Weights of a small GPT-style language model, trained from scratch on English Wikipedia.
Architecture: LayerNorm before each block, rotary positions, no biases in attention or MLP, attention and MLP in parallel, capped logits.
Training: a variant of Muon for these matrices, 803M tokens, 6213 steps.
MLP neurons of a small language model. Each row is named by its layer, matrix (up: input weights) and neuron, and shows model dimensions 32-287. Each number is 500 + 50 x the weight over its row's rms, rounded and kept within 0 to 999. Numbers have three digits each.
Before each neuron's rows, "fires on" lists the tokens most often at its 100 highest values on Wikipedia text that the model never trained on.

fires on: "2", "v", " No", " no", " one"
L7.up789:521398372503473496484568466514532422485476441468548515573459525509530428512405470440499542506500487469483467531488493543447599619492515550532438429425550513502490567534533481412492512436540421588507442396468618586496459484536571589483553525514502544562582502525486584471513520419492503521526538506392465474456426503428486457543564517454476549505460426489518533406498545460512484441543486452461475474481484549503519477505476487493531438501495492494512433513556532447498451426470448504593538533500434527561498475480512550466481483567431463564498498517517563514588490484483521424588539605547531550539387534531435496536602557487511527459580548481398499421473505504584567529462489572489520487500400506446417579467462482433538515523471412542519516434397541505487488556358556

fires on: " Comp", " Per", " Val", " app", " per"
L7.up49:597464538433526507525486451525499518561426495503478500538494485541526374573527553570425495571486495580481565526396564520563489461581445413412407573412483544467453489560548435436514536549491435507614524494460459484440523529406516472485454475492512516509572552446528614556535518522488459479511382475580559447478500548460430498487462512530452501541506472612427446437509514483504472471524430460481494482524535411545494507522436492432468487439473458530567498514541512431421408488450506506514570490476544533507472553439505573540522555496569400548495465537519463481605491502504502425533473502465587479523528512574517410487458490446588470495489491521507547497502500635486395488485489555476493543413499518498523594557524546428465452430456516556556543456514521475532555485412463

fires on: ")", "})"
L6.up3:456476550561483486484565532529471506448480532530427506509496545502531529445527357529479413471570423485444616487490531519527551492546480523588504589493494485427429487467574501485499555485529492530464535550526423552466507614477469542570566440452486422442482552488440492482433498599443516540547494507510482541647536472545482463495461491508483421479436483453373519528570571456575516481447562530513454529464445469530511565507462498556452555377463535565496530509548533548478335488490591477416485531484474461576584580475533573541541561504534521508514521541482509572523543422483469421468451434474558537505506476450508434532586478596568519487377399472545490513548521514418503511602462401385543481516500411453524454515480499487552569516449454512454461532510475440533448551483489

fires on: "ag", "od", "ast", "| October ", " Ag", " age "
L2.up205:418494487481476545474502429494519580473626521498482368484488514493485496549590526471486501556455525585499536505490459560470481438527585489532508429514487532572450475506514556532465559530494506537565536416383431504402554462506526539637492489486495621482474509503504483485470540465460465554463563504541484486436435490560482414480447469589516442407501401497493560524570529499546392560465432483422594574459464551538405502518489550552353526569493478470470537477535432537488546538559576550509435432497466556473474463599479512515502471543450476512603505421596492549578466529507499438566491517489474536531536525507516572400524551497466520516485502435483540462540567539464603586509533399595527457540504509564458561521535542520524484497507484535506510546384449519397552550459530

fires on: "ing", "\n\n", "ed", "ural", "ival"
L2.up1258:474539479535528521419410442412493493560409497427501482518420532457457513510587463505444507578429428495532481532510457429510444454507434535475515533464445496499533577459510544501459449539538590526467538477480550547478524500512559485567437479532528499562519514462493405552503597591518470375477486488520644603522544524472453446572497586489529508471536551461503480467546473479429481450432457546508554516421558552513458533545524556518465452530412472442538402576472462527457502485477449537600381504523461480618452408546535537491453490460453620567558482517477498452440541478609551472569515530465446513493521564456495542493502501509622504524496496497474484526483509448544502455543472462573480452430568495504593564546556534552424566543547504527518527453487473553555579497408517

fires on: "o", "ud", "ire", "1", "0"
L2.up960:530511481454505424536437527467531531508519600574514525436535516527535496488524440453499475487416422482484515472625548606467474488504566474549526447396484451468459563437573490457468521518436480536463463499551402450518477532422530542504505480489473486553504502478581435435469467616453476482546544502485450564511471509510395486486494515435499547469518467533457516437523490499555385523537441504481500518482505490515472433433465421403560495448534554540576426458532511414473477484612461482554450520516438526481474535483413507466468490537463509506467440487512451489541459363565543499482426588498453485536522466507387480494441487502548458524442559551446657481484577556527438611508483479568446507539513545462514579426528526537551477474523405531554475459458509516518586536458451

fires on: " v", "ud", "ad", "am"
L2.up861:590472445476575569580474396521546497554493547555494447512509550542497602422521514469606401498441486460508508501485524433457445502443515426431465522614405459508390475536585431541544425577530529452540512484561483593484501533463500547467552477539593546486435561432482498464472434557416504456479546432502573521457437490537500450535507513506567526567547502505570505565505491472577469541538512436517466505531562498637400472509470504458551487411512413515505534503428448466471359536445439417490503595554472512426505482541571576481476566509434498564432521485505512462516537512515540528538592481457565459492573493485510532527501472453511544506436472562523418542390560507631480504518509539580512508511520553529464444533502532462477467445488495471433533515496481501464513599523444

fires on: " tr", " Tr", " fr", "r", "o"
L7.up1156:493541492474541471479506540521699517469398478462528603437469461472496470468509493450516515383560537542463528602442536464460529483467548530535488480570456467529545501562444466432477497513476527475559478487564519506486471471523429487445452485436443506499434527600585496498563585445536461519487431449529410568568471463462438520476533498539451512472517454418505530531533545480549379554502504529550407461499497451456508503475514462557442501478388521500455541514495433534546482456611637519464436520536534413478457485459543484545448487568445483528452567495513567569610555479459481531441566426541554489490542546490429540418411581506470430486531459479524521502512456504537474481579595548530522533433491510568554403556476506361550521590511434462468560481415583493464526587546585

fires on: " World", " st", "el", " con", "|", "st"
L2.up75:548521470498502472487541451404447540487559508478514514439505475490400510488535503572508421513510502473462441571403501504510434394554389458474557473556487475508477500437575449517593426465554523580511530513479484569581477478478368465515414454484590511470530515597458462529485484530551448378584514587533426532515452574524570547492458405493517580503483451434477550560555475498469535498508433476516483464407580581562504479639508541587544486480467554491496418501508545556512431574525462477562485503520475415576407428461547483392490558544424450471488575561540412473563533484505590496490504509475401489585565493550462516435480452482570493466463499550561536537551450588501506414485465495470466540521521447479352546399511442526441468514471535458491517497517553465499500508507536

fires on: " In", "In", " |", " for", "s in"
L7.up198:498443424453484447443550579455466421521644432492456510482549408519498524497625496457536491569519447518523507557535567380481476597503502523568551570536523571410506447484429533514450540468554409516543459382478461429542421435624534523465484452602525544555479519428465489483453469450622500530532481409499502483474474546407531470532574452465473430485538509507461487518546510509519449520461519496437437492481518574509458571507461474539409503510423530440496496474534490580447532556450479429534546570537537472509562558452470458407474464550440518489486426426444577435534519485547516433591540448579565464490453478607466528565485512522454479494507457528464504514491466533552520526449443467549499528519460515436508549553493502472461498468430399445450578478519574361480439526528501

fires on: " Th", " th", "s", "Th", " News", " uns"
L2.up198:495620486513583486524415477536522527466507518394472477540514491550541514498510472508530526480573453516490462575498488354447556524566493488438557497474300535510442452370495468469513463548525484533495505500471489448525477604535510566633527615467501492540473521501523539467446571601487523506495568516471508521468450540524524527575464506479538509433466569429463547534473559501480534453586419627555586434461504533499466561433496454482478476508472569491510485478498501457553477459484520559554430483508442469494470460497510548502452531531400535503453484417476551581474423455557514417558439423528615601482575450541486474513427490474480462562405503547581476485481381417496489499460450517564467539518408533507480463508473543519488489427498580497446530562486573475429433565608487

fires on: " h", "ic", "st", " st", "at", "x"
L6.up794:409546448488578425543525497429494496436578548540527508466463540467464520501437476610476564605554400466496407523501530506469503469472493441574500535528513459530531486420502477507497426485488547566569569534426454431498537529541519527567550541490502476515514525515399488556566500453544483516553482421533503528544485501468482509456459476509491524465467519499540509511486496447490405571567533381566417516600552494627427458533546443465438582401447449474511429531526478501406594406457478543477492532456552425487480421473517459485583529498454533498429524490470475455492511564500638618591523549431403501541406521565533502515495462539533410443496555560439477435529531543532467514473514531462539614472549534553391553503490513499475544502558488437457479436499418529498506497475512

fires on: "–", " League", " Director", "-", " Minister", "ree"
L6.up196:505470576501513520590507523470532451570518425532511491486594496477477543605440562492485478470584500563587484547530628450445465511555470540489488496549501563517565517541498529488565536526495440511523391510507482423536553552525413367559464504530534572589433458462512481527503556409553578533589556569435528488478479589500467597495419531480512544504425411481490587530589472527335451424466508560387506530569416521496484517404521511580423529517436504492496479563542556469536454502368556478504561589464461443512542531481402549390545519416535463525494571532425565525472451465532569505552494526494505477588459521453487551432488468543420477454520501503458531452541465462489602504461465579540532381543540582486510464532468523504502500488525445469460476533504540569523512449506519

fires on: ")", " cont", "'", " conv"
L2.up871:443623546471461486483483550526552473475464509491463497462464612478580511518545485553459527565483438548438488459520511523510561550551523493445470503506494501524462488478537555532552527492456530499547476462487514457585461570501471574663473550483457478460528550544581491408446533565451529504463519450515526454447510442495557514532474507559455480532464570498524469440484399495497481521546510417488568580493631468441509492425464523499493487510503579481557427589493518489514511481515509532484519541484477488476510573613445542381545401490556507544602542564553475601493504513472520469517503483508539604530456483453486483534567471486584505492459513493438595539553483492469497538578562496458472427518466506419483579545457462515520463455433436542473452534444506542524519603401579

fires on: "l", "u", "v", " v", "ad", "ur"
L6.up868:560453466460524502442484343405458527508463588524473479567507453551431479544487535474552489520559488438512536531503537457528468517476539501403484475450590488496434527547539489515565551476579539499521590445583601525486405563388643430546489526513501494556460556458542563516481494507541556462486453502558453544466467590529428541476529501494516529519457526502534507426376514481493444535499483420460477517405417519495473585467472576513510474495451531455470406502445499450482405503415519510507557563580436564503511573490511437589414570477430397478492453528475457549434539466465493518539507498493457476475498567594500523580521551512545531477659437521505478515555456539508444442403480492561487428515495539542462522542484519483406478469454448494580640575484477472485541451411446

fires on: "ur", "u", "an", " All", "et"
L2.up965:451462569578463501561521428497571458422477603570610518549502527502555459538549471475581564459635475409545472476408603516678573520422507504573448494514529556470467412445600476578441473548551487559590502489573531571568468483468409469492496494518601488564474478481532475499494560556527461443437442531526581481597453516438547509481535498561466399471485480536389500504435550515460489470439516449571484436465538466521510536513531474546518549468480504431417536564560510507542545510452571466447568539341462491517480515528465481431369533536509559503458485450547492455475522547426480459429571465507469512411509542496504462472539470536506473464480508569617378506485480422472570532424506460478432548428448476506485472503424526411501491515451484438449456477563516555545443561521489

fires on: "S", "-s", "ters", " (S", " (s"
L7.up490:622471575383462530547533470530480525558592462524450510504509404507474485492418512557462455625516477441452553548506618549469468531525488459593431507539426551452514493472461513492475438478420478550481503609523492417545538470532438440525645485598569496476516474530455484369466519422506598480437393450531461486564611503512454455555436501459511456474456442512553551487489598488423445422511524478475542437530464449505519588502483449515471460517448518560505491510531502409508436579474527433458447575485527528539607500521495411558461530446618514500433460455594465463571513509555611475525463450558478519487386437481533481454465521521509568512500512491498456487482497494496540489478507533506441436503520452499398547516474604505468544544603521442492537477545515411534538411488545

fires on: " d", " r", " st", ", d", " | R"
L7.up663:485442489529467424479527505577532514506451500521484466601433520459527476457448465531517414515507506464487503501510495451556556499510481464597435405527509403569507479454440512507497546449485537587533510397529543320504563502549410511416545557582566466581506470512528535497476547534401582519407473461463507439422515490491548466412488531502513533504536417504490469592581524555466545474522443531640504576524495428481471524506489452551561484431555567564501469531526616474413579540529468521553533545505561499528496433514471544545465492488508533469528421610577431560462534521514516458524422507513511593505489575425575450539492592557483396560543433504486517579543512503447554556462460530579467591631533449556469466466508439470423555482571507463457611476529493553440495439488495

fires on: " or", " Up", " as", " and", " out"
L6.up970:457533475471554509479547536496419495519532569519540474379555545537562492468478517496436454469531581494526486451426513456546516529543541437481454509459541467494435493523588587465382478520473539580495526430501490529528417587513473531500513403510484574449441518454564526576455457444497519411551430462463586422421552465447540559519478489571587452460519492485386450487505544483566507456441468524538515439480508573553532448523434495536514475506502416445553444488641448469411454585451433557487513456429462596522486518524471536544531450472514599535545440538598488540541535462500520465524510523510560510524531617517526514581548475527495483467420448443500442539540449525498547527515477472483480475499521528502434652509578572484460453508506529506439447451487508490549529453484524

fires on: "NA", " m", " sub", " compet", " sh", "airs"
L2.up1177:457389532536519545454522490487481480513621507496513552520435496504456465494503515517456584442392378532516589563452476522445518519487561482576533455546524519584414534487475368522483461469552495506559574520566550569485550582439523566545558467558424558368495565518541533514479517542473559488489581584495462483536496448380459472577453522589520428474542595497398479455571557503457460508425508579509467534438441482452580517449504578469481498501513520430462447479497514493570526505482498461501401494509542454524541469470519549557507487500491553484532372524437517473489470564485560513517519535623502529525455434439441592457572477471399561556444401478482496539544526483448529490493558452498498461545490475458467641536542490471459520489510489567420497551547504450588523451491457

fires on: " h", " th", " Th"
L7.up442:411414418494570564546443449472495481397480443536525526533469457501516520402476557409537474500486503472470433516453529535540504439479449551425532468462483596439526493473500508469423395527451421493450487537569444523476544592507541494487577513554594494449428468531506496545453525517539498527535510484474511462443441430518456580585465452395441565488428529556483570605472583451504581380516506501522528553523539527483590498473522438461533414458552576583510577436470524433490509503506464461529414538518420442595541529468479533624546459493432462483507524511529442413465475474580559499482497568477471539407502584551385423496562530487487536424436568526475494470547560514436472471471495474469535541512525531535480503458542557466567501425620571445425497500556460567475473473519453

fires on: "2", " most", ","
L6.up1084:563514415553567549589473479473545529528508484506499506522523496479531567463450487518454495484491553464518592625420556474556519551437552514501511503543460530484504456537481537479314462499500496474490450395479440511443507465519509493555456467390516419406511543527491498440493488423516566574579477465532542455503483487614529520496535599508538525489485493498460575536526568498480417479462503472456494491508564520542481487548506574508511487438503580567595469534531464534425516519530520468521512461461513618426552444493526484516448481533453539435427532475533572526600558585394489554567461542579468628537546487529385505496485537431518474442548534437467553483533437518441566479486492512456619399504536415405420518556489573489513532552429510567581502450450411498426513485451500